python train.py --activation="gelu" --norm="layernorm" --lr_mult_up=0.729 --beta1=0.95 --lr_head=0.00528 --warmup_steps=200 --batch_tokens=65536
MLP neurons of a small language model. Each row is named by its layer, matrix (up: input weights) and neuron, and shows model dimensions 0-191. Each number is 128 + 24 x the weight over its row's rms, rounded and kept within 0 to 255. Numbers have three digits each.
After each neuron's rows, "fires in" lists the words (lower case) most often at its 100 highest values on Wikipedia text that the model never trained on.

L8.up564:076127123109108130136166137116161087104142137101155123133114152124121133129168130108147115133135126110132146137132108103141169128124131119079097140120118157106088159128119151129148155122147132083094121159160173078126132132152140130132131141090127139140104077111114103141130120093101155091129094139103116156110119120176130079119103144112101113126173124171115103105119151131162104178130096177110119146126122106165154178171160150116162105135145125118131130103108128109125168163115150133152117117102139115121134152129150142176139125138133123125105154104129126160058090156154161097
fires in: "of", "by", "from"

L3.up1183:179085115158157145141142147138131131164122135128131100141103139123105142134172144150137142097123163071104102136152113114112113129151111105147140157092091153132162070132132141111136117126165172131120086123129093125136119079131115131104131166112094153109115098101120126138099130122112099097109060127119091104139143123106088111152137092155141125137122123171093138103132204108119117128169114129106133097118152095094138151101130147110112111079103103130181116143145113150117143101130138145109105091133107147129130161112156147128125133116163168163085128085123147105150120154177104098
fires in: "it", "its", "promotion", "duchy", "history"

L3.up1566:146132141117117107136134118203184124140095128160120088070110095077161114087165126149126122089100128116095125133157130117151175127127100113139105141111155123082144143185143134150138117108110147086127108116083118116096137131109157118119134157121136145094115105152140128106155118092101097108130143108104124100155102140123096108132120092119162150124098088100105124121124111112120117144133111171104128164097186151153124122087091155140113090145130138140112108103070125131126089142135128156147143122130105097122160110139140142121119116157108117137106118094112161109128138143109138123
fires in: "in", "of", "led", "made", "created", "to"

L8.up1031:113136178102156100085142074155119116138121146140181161118166142140135148161106116114081110132100125107162146133131161123113079143138161108143120165130102077136159119139132136126130120128127114128107100137086103139078126127155189149156123145113150158137096088118153132128102141141077130136157141154157102091131097133117098153150138125145093162142104173109123118158155128114141081115116096114121137127131149125113126122121185136094161153160138120162160158109121102174121150069161142136095106115131157105136138130116085109131111128088158164127129119115166078061103184154109145132
fires in: "to", "known", "estimated", "reported", "thought"

L8.up117:101106152134141132078163158121088121130124116170168126092155168152096126138139151100152140144173142176123173136149127131116132131129067113120099140121133124113170167135151129129126129149121125133120134117104135118144086088136176168140151101131104119125196131144187155103095114106135129146190160164171152203140124108143119141096092162142111122116136128118113092144110163130081084124142128088130147135161145117095149100151141157137132141112165157125132111179114128128117087113138107090135094106176116141129128135130128142093108123136143123091119120146147117147097128126134124091
fires in: "by", "on", "in", "opened", "company", "within"

L3.up449:101127124148110162104096154135178109160165108131166118100108108158120140188082155166156100131176123106152122155137131124108131127095131113123163187158080154142115138160139154129122119155142179098109137101165133134103154146161139102114127139134112112113139120115150114127146141128152170079102141130109116133110128116134148137111071154188124110080106123098135158126124134157127124152127137110122114131140110148171093141106120125112102097111140133138140136120145111141136122114093139154130130154141138112138125082132123102119122115067123125166079126170149171102146136091115119086
fires in: "to", "n", "into", "with", "of", "on"

L8.up312:107121113119084130128128161123168114141117145136153115097105140134104101136138117165159110118135142081118145131130152151157106147145102110136133123110131126082130119136181122149159178091107114117086121111143127092132118136169123163084139152116113126120113132118104110111161151113106144127142112136103136120144119110122147123134136092172119156149126175141145154092159140130133105122138152126091208109066179168135062104160136143161161147090109121114111141094112101122120127151130162126134091151135126086173096096136137101120130100203125114117116104129147117146112133139105119154
fires in: "on", "to", "in", "for", "with"

L3.up1292:135147142149136122123130126146184098092142104154142081142114124136140135129137120075096129136159116141114130142130082094102142117131178127153115140123115100174128082138157130149177115149157135138133141056115158085099091171153118131068121124160157128153132125112129112139122123109150158121109124115119089120118081126151139153126130119117156140123141131146114140105139098116124115135135072164180108109100117159099139164129060070104113126160094123179077104114150129087090131177117139114129086076183146140119140124138127156114090100147119119122142166134118118146145112139130100149
fires in: "of", "in", "an"

L3.up164:140125120132122162104111084120143115142140100121129113129152196153097136162123106153185167142146122142098132170153121068094096135135127141144097117098128135115088155104137133122151150145180111151120149116122191133134136116115091130125146107117115137123100123123125097116136147122162131081135127124130059117109074161161121079108145126084164097100112107130111112126127141118173129119139116138123125134169159109141112172116192126199159127121152111146127100145093134148122148108134122106125106142172141114098103112167119114115100075119130160155159160151110112107144125107132141096
fires in: "various", "many", "of", "several", "all", "and"

L3.up1626:135131144123114119147119090152139150168105094143148106099138095121132133162097133113103144160101103167083174149134082122106159125131128119137103135127103186097101142126120070184117105167125162128112108145128151152103152135138111116123129130127117129112109141174108152120114137137128139119126132133125135096124137123138069127103157121164146115092083129126134147122130151137112133124121140125143133160118125152069152097084114158131117128132170119118092111109161134136140134149118118131090135107101148169109107116151158110121075082129130122134153127160158131096127100136117139159
fires in: "to", "a", "with"

L8.up906:079137166142123141128098148149133145113161102127170147093105169101095170168156134146130136156108101109087145181100104176114102129149135128118185129167158155131136159101151149121106150120114147116132117141109101084161130129136145158100096102094152090087137164153104127114118117138173099147143135142123130112131109133136164094109156100114099145134179107095144125108093111104114139124131132154128127113094136117117170105077143095171123129127125123118152147152106096056170141126090101119154080136111106147141139158122134150142114138152088069117138131140164118131102103137163139106
fires in: "can", "could", "let", "would"

L3.up41:176107127119119103097110124082176133132090144100112199095117111149108159140102115155145099152138144119148133094127100070075135100142080111131129113130094095140120127131133101111128098146166145173139111134150125121150107132151100160120123109107107138104130164162130143124130126140105161110163136135084106126108141160121115152145094072106113126153107132091077150130134178155101116145163142168111147142122162071190116134117125132147110134128111146110144142101101121137142134130121092114110133136120135173160118121126155123137125100144129115151129135126098132140116155088121125150
fires in: "or", "to", "into", "may", "about", "rather"

L3.up1634:142158144119123130107141145133121151124166147149117109137106191147133134136136101103119190126094082126135155170091119158094100141181149146167155183145103106141165112112149110096100110123103145116170130131132160152156142127195128107103131157104086125134170124099135149159111080136113126124141082159151167090129145153110143111137140120107126144080130185122141098138127138139101094114088121142109107138160139103122123150150131134111132122097128098079077137113121145106173127171088160146145140077115107083083131152117183098135144123118150147146105132130106114110108129159144085072
fires in: "also", "number", "another", "of", "from"

L8.up1343:137100195107096106151137149135145127089112135131113155152108152123151165110168131141145142176113154157172121152137162131131120169155094125123122144152118156144129100132106114108118105153133121147165163130102071143150141122151153122132170168107115150130135161129123146114126122129096143140123148134133115114081121145114095104133120121138090095116109136100118146123167130173105069064111126102182106101159128127117115138141155106126149134145122142162121085145090113143182093134113153133164129123122178106130112102177116100131132149134119133125094132168096155152071145108136156146
fires in: "7", "6", "4", "8", "10", "9"

L3.up1463:170129148119083130146180129123177126155118113125120088124132116135147124133109094098109146126132153111107139113125120082127147131095148122123112131155111145105129134111091136138100166132114136134109107157142105096129104111145129168155140158160142160122092124112132133141120160131105105102104088141110117156166165158148098123121090137144119079138124131110123133156165110118141106148119160106153131139121138116127129201131063115150167114125111137119168117064145074113087170120096147131118121112108093150111093119121066184094138135137123126120132046129135113141146143150105147114
fires in: "well", "it", "they", "he"

L3.up1345:116081156086164147155200102138122122105142117143146145102073142082107145163056161144125087078140089130131121149135163082097100131176135125160108110082128104083175127133118066191118135117155151119121091119166138105137097122131086140154137122091143092119177121136162143126143120136083141101090142098117094149117099142139155083136114099119108137140104102123105132156112119118148067088125099128131111131124146125124091120138144165148113106154104077117130157147150138116123118122119158162075099146141156137111112152123129097099130113146110130101133119125109116142085096160143140131
fires in: "him", "as", "it", "himself", "reus"

L8.up470:122117123116110106150130134169142113148137132138151114163116145115128142115118125063137142104090128127122102124097109109113136113148153142067158094097134153137074141093102125139154113164148182102135117131148186127137126176134127157127142145157189108156145133165135167171112180150102157148102131143148159141097098112135122097111130132138147176134143149120119133160110144142147087141129102123067100147114137144152132146129153143113157103151118157109132125120159117132157144128135133118113135145164092106152151100086163119143108182129138112148124115121124150114052162115172140116
fires in: "at", "of"

L8.up1120:144131162129120130160100130136153126127149146130119083104123152142099164107104125143097115140125154121102109082117160130120143133152165157127104117097115150090136156130167150144154125116089165106161082160146116126150102146158145132099107115143124124138178159138136160137118102143122079144133138144133109106143097114164110131105103133153113117134113120142126173103159195112144168102139059128164139141099102151115144132140149132115135124129137166119106151066159114108146183104118179160141139122135145128135153123173151162111101175115104102101088160109109157142112131134151149108
fires in: "of", "de", "in"

L3.up1048:108112147145091130117109145158112138123146145116121167111102156161155103094174155121146087150098114158117125103097138156101116137126127149097145126131109140117152120140134143120115087155111091152172130111162163116162139110103143144084145113106151136150083117137134110173113164083150127136134141140140178104102119180103134134127129108104099096112125096134173121146120131129135147159136162098113108124115112123160113098109161099130130114155173108127160135087086154137098120120095095153137121100127115092120132152153159119143097147107140112163134140129143143149136159125150126137
fires in: "of", "by", "with", "which", "included", "featuring"

L8.up1428:135087137104104120091164109149099126145132101120149090150123162122139136170092122117125124143123124118134115165132123096102143146103134150134136130090136127162145061097130092148119121079094120157117173123129119082089129132098099143102119123145110146140165096147123103116114133133116144136159115125155150100154110153127128124135108097107108153113148122166133162119112136122126137150124140102089110179090150092113105172136105120143111142130129107100103104148138107107092111113114074160114112078149104081160107111113114118158192127103160122120133136104148130140123134140123137153
fires in: "as", "of", "known", "named", "at"

L8.up167:104128140112143153158137107147133116161106128123102129145136161120125092121101105159139123120134124138113139115126146141120150137157087107118105140123105148132119122153151140133159149133146114123133114182106105131115108152148138100115159149141158125129118108137137153149135145166134129166093073111177120088134136131136126168140117163109162151156144148091128128075118159132168146092123152184123122122140114125138107135139117123116133172147101151187141126128140088125131127116116122151065115150123130140115128119141104138152115138121093177185156087158145165105110173158164138128
fires in: "to", "of"

L8.up155:137147101106109097091128127117119145129136153177113133118125191127114141128095169131129123157122101136114169126113127121152150138144118142074157123103116128119124139135101119109161172137117103120106121130169158154087093100131102150155137168111155119138109126130120121112122135185147169160152165157134151115087101099107127091127134116130172106120138115114071172152126104147153131130181139102114102132109138154103139111103144117119158138118137120115144143140116140108134082130092134150075110123142090111140162104176096153156115124130100176135146109148112151128108102118149096087
fires in: "at"

L8.up993:092100147085104126100121154180124130125130167161112118164144139170153126090170113162094117124091112140157173148140105127161088115145143118157080107138104120147145130136163138108142073096142131122127145148121109140129121142157120151105108078187154099105147136148133108118106134146120182146141140167123120114124122175146139111092139113109131140117094112126117153168125108120122117131120102142108124084152132137122096148126122097120128133171139156101172086174153117141136131090108130090149093121139169127099164152129115117098149106144134110118103137180137107155132107115145119155
fires in: "9", "2010", "10", "2009", "2011", "file"

L3.up1773:128130137163146110096134126157122072166147169134131119146137186123156094120127125155085125101161119158118123133157122135101151114120084110078128112100116134141097091133115088115147086102118123063100162112127111100112145153157150129095125147117147122115159173124157134092128166106117136123130151137089146106183134112168117126103094107135128118141149149134116114143118103084112131108119145131100127134127095072117128125088140119122165123125121111140135134157115139106141134142112113130086117165113114157146129131121108089128133082115118108091088120110123134142137127137157112151
fires in: "to", "than", "not", "of", "as", "like"

L8.up1665:111093121095134138129168098130156133138127139067161101092130141156130134147147143101124120122175124145132163132116103099110099090177124127122147123141143161126143108081151111168134144142122110130120095153105084090121139148130121124118137079128145110123132101125148112159159145174116117116129114139105071131104143094115130138079092123089122136167111140119142145138154099108140141074154128151097135121082165126128144104145189171156077137130176148144149101132130174134120126154108100110157107114108143133099142113147139114139114135123100135096157155154112091171107100108130167137
fires in: "not", "and", "have"

L3.up554:117108144117147095091102172172118132139118085156111123164132136110097099104153175158066130161121148162148137137134149123127140121127123152135113136141156119091123143110153141085134144121125138113164118136129140093162125124205098155155079134148152141092140140122119157137125165150125134128154118121172130129128138159153096166117098115143151098093137153118129150111100149127144093135157102156139131135120131114140064107090154125170111180073154163119150126115131145172083125121136123130098119151150126121120130130121117151125119098106136112119046141138153108096138109157143090101
fires in: "of", "with", "to", "on", "over"

L3.up419:144125145130154116111121100107170094086130128095112147152107137119149140106153129135101096115123143127114079097142131109125124082121132159155115142154135098098122154170137131186173104147096138114117161104161147130147105142145122180139148116127125120123142160122142139153083151131110116103118118079099153179118142099147141103139132112183159124126144145114104148145156119143173141098129118105089102123107155042128118115113121121134140125097146166128118084084141110157090102146128089106149112072122130163164113143132123150093117115143136151117120136156187128145143160114088125164
fires in: "over", "to", "of", "about", "at", "in"

L3.up1299:107118129126148134103127158132120112128120136147131119136113115134133130092142142127101123145098141103107150155127126149070072120156087128150135100135148112120156109128099136155121108121113073136095136107095135130140152122125151114098130119131155157125084174157167112146174125117117162160097164141147125141115137095096173128143118084151107142168131124099148131108148114142131097133157158115153137142071128144128138134091108164093124125106177061113142105154100140146114170116098128169150128145076120097098126135128159097147130107134091158120159103109145133145126082105131111146
fires in: "that", "when", "have", "and", "because", "for"

L3.up1294:095107112127099096143212134168104123124161116143137127107109145132178106118163163091117110178095114138130134158134110110124131100106145138116139149136122147128112121138102136106134112120142100142109113110087167104076114110139109092109145119155129162149076152145170121148150144153113121114146128133118147112109116093140141098185129133123153114119157146126083152153146137141115121142123150154118107174150098116143096132174143114137169141131179123138114095113139126167162144125136144147120137132106124129159133115174078132164129135095131121155115125173130174107135166153104124089
fires in: "the", "which", "where", "aggies"

L3.up639:142149143138147145127147132151123150125147148092109123102143137076168131146158118113088114120153094141101154161140199114113107136164130110105137145073144088128146102162143122151176132149088121119142140114156120114125115159088106096117094122144135101122145131079121124178144112171126142149098123112112164116130122131118118132129166147132117098134146161151138109126155109113158123147075142129111115131122117139111140138119090112168166151165116134105131090156122134152116122128091118161122119113071143151095133102108127107145147119119107139159136089129080120157062119188101124131
fires in: "of", "many", "much", "some", "number"

L3.up1494:131091112109134123119092158127085122101154129111162139159115160104103147153102093122126103081155092101137166174164116107148174094126134141116083134121133139114116156097112129148117117120130157141091128164134141109125127108155159130097125140126136151133093140108160143110140153151146144119134138149154057180132121144104143129126151135094094145085126163127182117104153131119120161110120144113123103132125140099145146113140146117097109100133183098127112149099105131102155127120115116105152139148101130161085146122121143056147129124100110190134156151114157091099097089118153125077
fires in: "he", "they", "she", "also", "to"

L14.up1203:092090139124124146136112153158103136119097116099140172095151117136130130101174177114133076165120150105113138088086131129134149119159135098139123150129148150133133118128146111130124152145092103120092160144116147115139132098146133113116098167156131126120159111150109096120117142148142096168119122147166127112124166136101165128113112139134164180066106146126148080132121140144160127110160135117113145121111159114118109110106141165145147169148159170114142128146146158095096100126095132114140075157107116119160103152179157105108145116109114118082098158134145105120130128137143097099
fires in: "in", "over", "on", "by", "for", "at"

L3.up641:121144128151170159125140143095099157134097137081116185090164141144127124092125135191140174138127123119118120125118113175084153145119133079092099118076134156109106090132103149162100106132123153118111073146146112118145121128153150101120116109120128122154066110131140130115177124136140123166097152150128112090098120147106173135106101128105096131120142127110169096176122112126094145106124149118129181124148090106187163129108121095136125127145131111114160174127140107135123158086144104128131146122140158166095161168143196115136093124120094137119162110128095152135159133133149145154
fires in: "the", "he", "there", "she", "it", "a"

L8.up505:141139088151138091098184105135158133099185156125116148091140134184112159155157103156152113144143118142126169155135106207103140148147118132138081108135180111136159105121091128121166124138109071146144139155143111152121097111146179146145153128091143130102148102124105094116157131119095136123139174114106138123142111122169095106129115118109137108113137118140146091139161150113117163098135101133157125166143113149149143142133134124101136148090114137117167101157155142131125148102087121158122158137134105150114121124104111149174134105141159154117130131086136084134133147134104109152
fires in: "the", "s", "of", "second", "as"

L8.up415:151114166127159174147128107098129064131122143139089149144125111144154105168116149106109108144147131127174151106113117088091099105140127126115132152142156126119111114160174113120157181084134165155122126134146120110106103119140152160116115148098115171120126104121151124121127156148136134091094143121087118120149123096120136178167112134148097132132130158138102151156114108146127119152113152164128115136165083098161085136130120104118089099166085138149146152116131123113118187130134144101145122126090131098142107154119102174103112120100134104100109134130138091112143153125136140090
fires in: "or", "can", "is", "are", "were", "and"

L8.up865:087142122125171108155096119129127142143169164118095151117103175131101154121108113121127092158079122138149094125105095117064146116117086143140122101092132110139111175076151154133154129082123138107084111131120112068148109101133133149147118153115148139082122138153142131132141154156120130145143155113079131133134123178115159124120126121138116126117096114117150126146206170141148115135152138161114092086143105124148163124129111106158079164112183136138143088059113111150130100114090103129109143127107121131126129140132105099147113156084092086116147118127135145083170181090118133099
fires in: "and", "the"

L8.up1012:092149133105148116122129127125148093059111123123117168127124136129132058140131127100119113134131114143120128184150096144118128130113127162131143106123130131133111105096137155111106132150135139107102143156107135098144113091132071139118098115107078135094142144079119099115126122111138128133164098141087086143172123119114137108115154083152135130098147149135132146155089152163148157166131107144125133176103113128144165129131167081127076081152133140130124126095183162147135148128131132133112104101110167126115067148129136150159140069145124106113092095143093128205069149147116175140
fires in: "it", "can"

L3.up22:124128126143104117142137165134147132125132134111102156185077126114136155133131143146056101121099118098089089134117158137156115088138175119082135124121121104114107124140127093118105086154119103170135129152105112146117077118133095130095116113067163143144112142164172144083134122103094120149108091116141109092140118153137146160123123160095131133136149100174134150133137155192190162130137099141113117094091116105095120113160146125133159113109159139145078105095136111130100160129158095173085140115148134117172154157134100152104129154141127112118118149130130165120090089089120167086
fires in: "to", "of", "country", "away", "in"

L3.up1311:137129156108170133108132088136117133164125134129104129131138136192117141152092095158139147166115180109128118107119107125112097090153149128150070119138181133116097162136152132144126093125160123127150174117107122122121138150136139135145147145101138148111136150111155122088153113102126163135149172154103120131175134130119132133145114115109092135135137147132080128102130123141106106119152143131114113086114135131101128099131148134135085117137107133129110123149115118122154154120121092115100135105163111143137109130081154086101135112097108124157114149100119140118126157118082111153
fires in: "and", "with", "that", "gave", "so", "give"

L14.up128:153118133135095153103155105114128107111104131150140150161109132131127114120143121153130115110111108142144127133127109094129144107097106152132160154157173146177132123141149109119087115128128172132141089118076147145155142086107163116145122147130109086115118117132147117170137180118119150152091118101132128100134095128157057139107138145142130183147079154130129142177100152128156111126135125147116102144117110086148100163154121117091124125082093118142102134071130179131115146134109111147150114088108145070087051101138167152122094169142095138123125149122087121124066088127139098079
fires in: "was", "were", "the", "is", "are"

L3.up1197:104103162155176146112134155102145093125124107130121115133143141155133130120091127149084133152105145147109094123134152084113088135113108114136153109145133138133136147166101109144127146128129163106130107130094122132160088130128112100077129107172141171139137137155130123131098175175048069134118138134155130079133132121166113099120088108094150132095150060118107136103114139153084098094171103136128110108141110166139155123131139152133075100133141144144100162152132092120109155093154116099101107065167135159161122165156103160153114113136096138088156125095093164117128069114153113104
fires in: "of", "there", "it", "its"

L8.up1698:108085131115100122097128113135119140132129164101095098128116128140078154167111153105127119101150150169135141134139157124077136119138151110114108167126144116127124108143109131130151098116146113106074122123137140151152130140123100167102085114119127103139125091136118068104160156137155110133144094147170115074121141094159142131159130135186145125132132146095152171129143122112127124099131148145118128176149131156088172134112148143121131131115187146128117106143163123103155086102106124111140097147161104120131095113153118142138166103132114094174174155131096160109100132120154163158
fires in: "these", "of", "several", "few", "other", "two"

L3.up988:176119121100108179132119145190140168127155118102126074094125122081089158124127193106087153114092119111110110154112166124104081141133139098129119140154114099132121104117095151134125142144116097127113117127117170117148111148139147137088142134125152132157164101153124138088076119151145143132087118106106124128102082080131127149103129079165141150127151139154116095111128126146151132134123120112153129133136103136132090100127133102101155120152114136159102104135108102138121059104094106111116140127111120131134098175165170150151111120120130130130095127123116145086145141165142115084
fires in: "of"

L8.up1341:134088133114137172103122120122169135168129148136115146149124128126103099153119133113102161129105102136123111121079133076073128122149115139150100126127125139132122123148142136108158133150092146116102149163125134106152134123122174101070162169134148092090123130143133183166082116138121144145121115109157165118149168131111093132157142173171124143144151152106140079145143156108133044096143152176123139148169129104154141118092117162128113100140129147098128119136164122148127089159121132136131124157115164156121106136120179141133042111114119147151111138171133135100122142146161104130
fires in: "on", "with", "to", "in", "about"

L8.up921:184113088101142162103126123114063111145134137122157124173152134152132134099120153120150138159157150098149135140128166139127126107133136130114098136123156135121100129137104142136144130110173102153122121166116171113117140086143110158134125144119118135135133131190154144156128121114122137145094082106085124192090165111140133151132158154117122133146121105114111123096098135089113107168117132105127124160161113107214118116138120094092128107169156165083186152074119167093136117173124126126125124121139159162104137156144116145135136155139158131089109123154102143125130142162133145066
fires in: "of", "by", "from", "with", "at"

L14.up8:151102121135115114122089121129075145105159159110114142116116168148135145157120091123084112139153143118108140196118119143131130164111099177121131119156095133153092171139151071112158093122074103161116120134163161125173136095117128122093130164116120106093097086093115074099153125140110102148141113118172092154089114100143148094149114138125142152146123125111159116170132117119107119150180144148101140117117098197176132150206119097097190104110161120124132137111149147132122160092133138163133139125119143120143143118119103120133135152102125087109101152129067159100125153131154126111
fires in: "the", "his", "s", "their"

L8.up1432:101125142159116094149114130106127106147086131097123177149137122133167148142090109164093124148124103165135141117138152155143097139148137113111114149156156157150151107148162126121136122169118143088174129148145129168165180128162139105098141148125142169136142127104143137121159127165097150104143126144139152115116144094128109152107137071141081170087148126085127140151101086155125075097136132114158096153144124115127142120092149134144117137137155129054121098110115148112155129149130136106117154131080150124151133153121153124120091145122099093111130156155121112135131117112153110131
fires in: "7", "8", "9", "6", "10"

L8.up15:123183131120139117157102111150152129127127125178113109110120110149151161137141112121093122173124097141125140092125113114114117104141142123141126132094184126121119133124170168118148111138147127099104155128122124136124117113155120161146136129107125086126182116123162134119112127117120145134098151148098081124075122076145142141145149107118139140145100083106110112102169136096166137124173083128139125115092147138075121112180148141121126147165107147158142091130110110119126150087147162140111087092158099132101155172111154152118156118163168056126138198109105143139115111107131141095
fires in: "be", "to", "well", "all", "get", "of"

L8.up1587:135093097140158103144155161124175134137112150089122131031129113128119123127109125109112124120127150147152137140118142170110141114134152132151083108081134137130134114131148090152149152173139110109118128095138100167138109138132070159125125111092125158126130108170102174099067169114129176095128121146143134150108099076144121066167100120119122122092123138117154141104118142104149126158076151140098101116117110089130141144131128106142115094159153136148150104128187168142097113096109146068102163084124118105151113114125165125130110133119128099103146133135156119154163087131115097118
fires in: "as", "due", "up", "the"

L3.up260:155111109153142149157150146166086155113115132144103107138140176111140101071109144120094160115160105106135109088157105157144155140122112105087117135137099139102073126085168155127099165094098143140146165087110150115127123145124138106126105106136123124152107143128098182122118126122136069136119093097136118121163120168141147200111127141118139120119092150147097155146127148113147174116133114126113152137124110159117133178093133117135137104118126142136096133075131160126088109135123104093168152090097141103142148097126121108137111128152079145070133083117103086140099111139161117109
fires in: "of", "parameters"

L8.up237:116078119076089125159133156137123119142133157100121121139093135120125114139110165078152104183132123081131138129096132087097124125145112137143098085142084132098111113105122093132113118119172108154177140120146127139107142076121179151113102147127114126134105160124134156128142185133128143160091103139116101158046150103162132124131130091159137114132150115135136162072100130144151108155164134172118143157106107108090138124125113124112115148160118140181129128178138119108082135143095125108103158131135125148100130152104123111124123115156131118131166146148105122110117132095166114099
fires in: "from", "bring"

L8.up929:113119143132132130170122183131073165152129149129163165115134109146137136131117157109089165149127123151101179124098112146122137127168178131132142107119067110146131156187126139127144098136149165122175132153117136100168153083131166115110093101131154134114142068138090136151118118124131182150114102112125143113139144103144120117094116106079129109128093139111100112181110136106129091140129172165132102118122112125171150101094123109173086141117150152131108110118101152108110153128119125076129074112142138162113126114147116127129120157141167129122132071164113164115109153103163141168
fires in: "by", "between", "to", "from", "in", "among"

L3.up139:125122197108124168112153123145151132136172157143130122113098118102156151115116153100119135137158085113126168128135161169147112061182098083140137137105144131139144071119114120146114141136077084169112135123061133130103134133155083105143118103121137142150127087118144128140117184159143134103120110126068109146103097134115138127103105129129138111096121087136161109148103099184149141112075108160125119139161118130178130114101129086123132176144142102141103125171121154151110131131174138118153127116135180086116131159106167129160134130148154121106105103120160137172128107128139130110
fires in: "before", "to", "now", "from", "not"

L14.up1041:133164082144107173121133143101123134135052113168102104141147138101146105128099142113164095133148147112191137113107103146117151183170125141151128116141147130172101114176140120117140149114155133103104111122098119135091140132130093160135120126132117199119170113105135139132132109123150142113150130096088102154152138143140151139155167149107065121108129144090135119115135140109154105086161151087124176169113136126131158146144105144140093131128113153139088131117096084094135137137102101128161123126125139147166148174105165131129114113095139094119137098104140095081089132127100120122
fires in: "in", "to", "i", "one"

L8.up1705:110132175094153136087168136109128117166147163157128171107094113151145114103147164103087151126111140153127140117090124140110101116126151172126116090121125116145129136115149152107144120122135161117092141145112111113102151120124129094114124098113111149144111093154085131130153148115147141096133121151151156110136145097157159120158096144127109160107115133161147097160155113124125154122149096157107153135116145100072142102143174151128083175173152144144140130113161111170138137129091182160080147121097176136145104104116123101135121098103073115129147112155128092144069182150146096156
fires in: "where", "of", "the", "after", "around", "by"

L3.up629:133172148115163148136138145139111148126130142132099115123113150095140120134161136111146102111138148137097157074130130138105090149133164123123033148130098150152162142126145129152127093131126142098153159099102121090161144139158148135123130147147140138079121109139134103128126138090128105137126105141147183129161142139153140088158128058102125113131160102132100157181150134147108098113103109103104122147102086126094118108092148126109133144134121153149141154067143114106168141093131117085106122125117099134123124169104123090083135091078127122147150113112137099125151122088080115095
fires in: "of", "left", "and", "found", "film", "made"

L8.up339:129106125135129092154130178149064134144162182121129128151115155123164130139149162144101084124147148062134134114140142157142091193144096145147140139150138104117154110081157136095156149102094153162112137132117112157126120128124126087148147109140127164137121140101115124142149159093184134113134133143115112167127089163084093166098129123102101128169138139128131118141113156135174156103112140137164171071153104127156145114143113176148110107108128130125151092104173123104138091136155136151113136142138123093120143161156127123130110126122108129107142145127111136170107128120140132133
fires in: "to", "of", "in", "by", "with", "for"

L14.up1764:101146155136149153173130066082071126087143159162101161127117118083081137193155104121113123139138092163125125138116151107150169158150115143133123101121115072085099143100099114117128099118139120122099184172111081113152189134141113101120157111112141123143177083134076143123144131137149107111125122129120104106200169135087152129080101131121149157145149134121120125105082144160116122165121133151103115159130141115146136083124140137149125171115101168152190100147165122150128142120112132150134123084134138128095101130102141155111135115126088109148109116145166132141138147128110150136
fires in: "to", "have", "had", "has", "can", "may"

L8.up1136:131141095115101150110148133138095092151149158131113121145077131143121097134144161148089103143090142147126107127097119113124086129139121158119083118083134131099113112103111103101169080088177125125123112169122161138141097149126131136124065142093165109134110127174129160094126143080132113129111115109088134101108140139144139143142144082133132123165126145126160141143147120113101121155155100119065139102125155111125170065114112105119117157126160155116149110166127121141108136128116109146149130105133136131111132167127128141158127092165097114148154141143114087164083151178113135147
fires in: "for", "where", "to", "of", "attracting"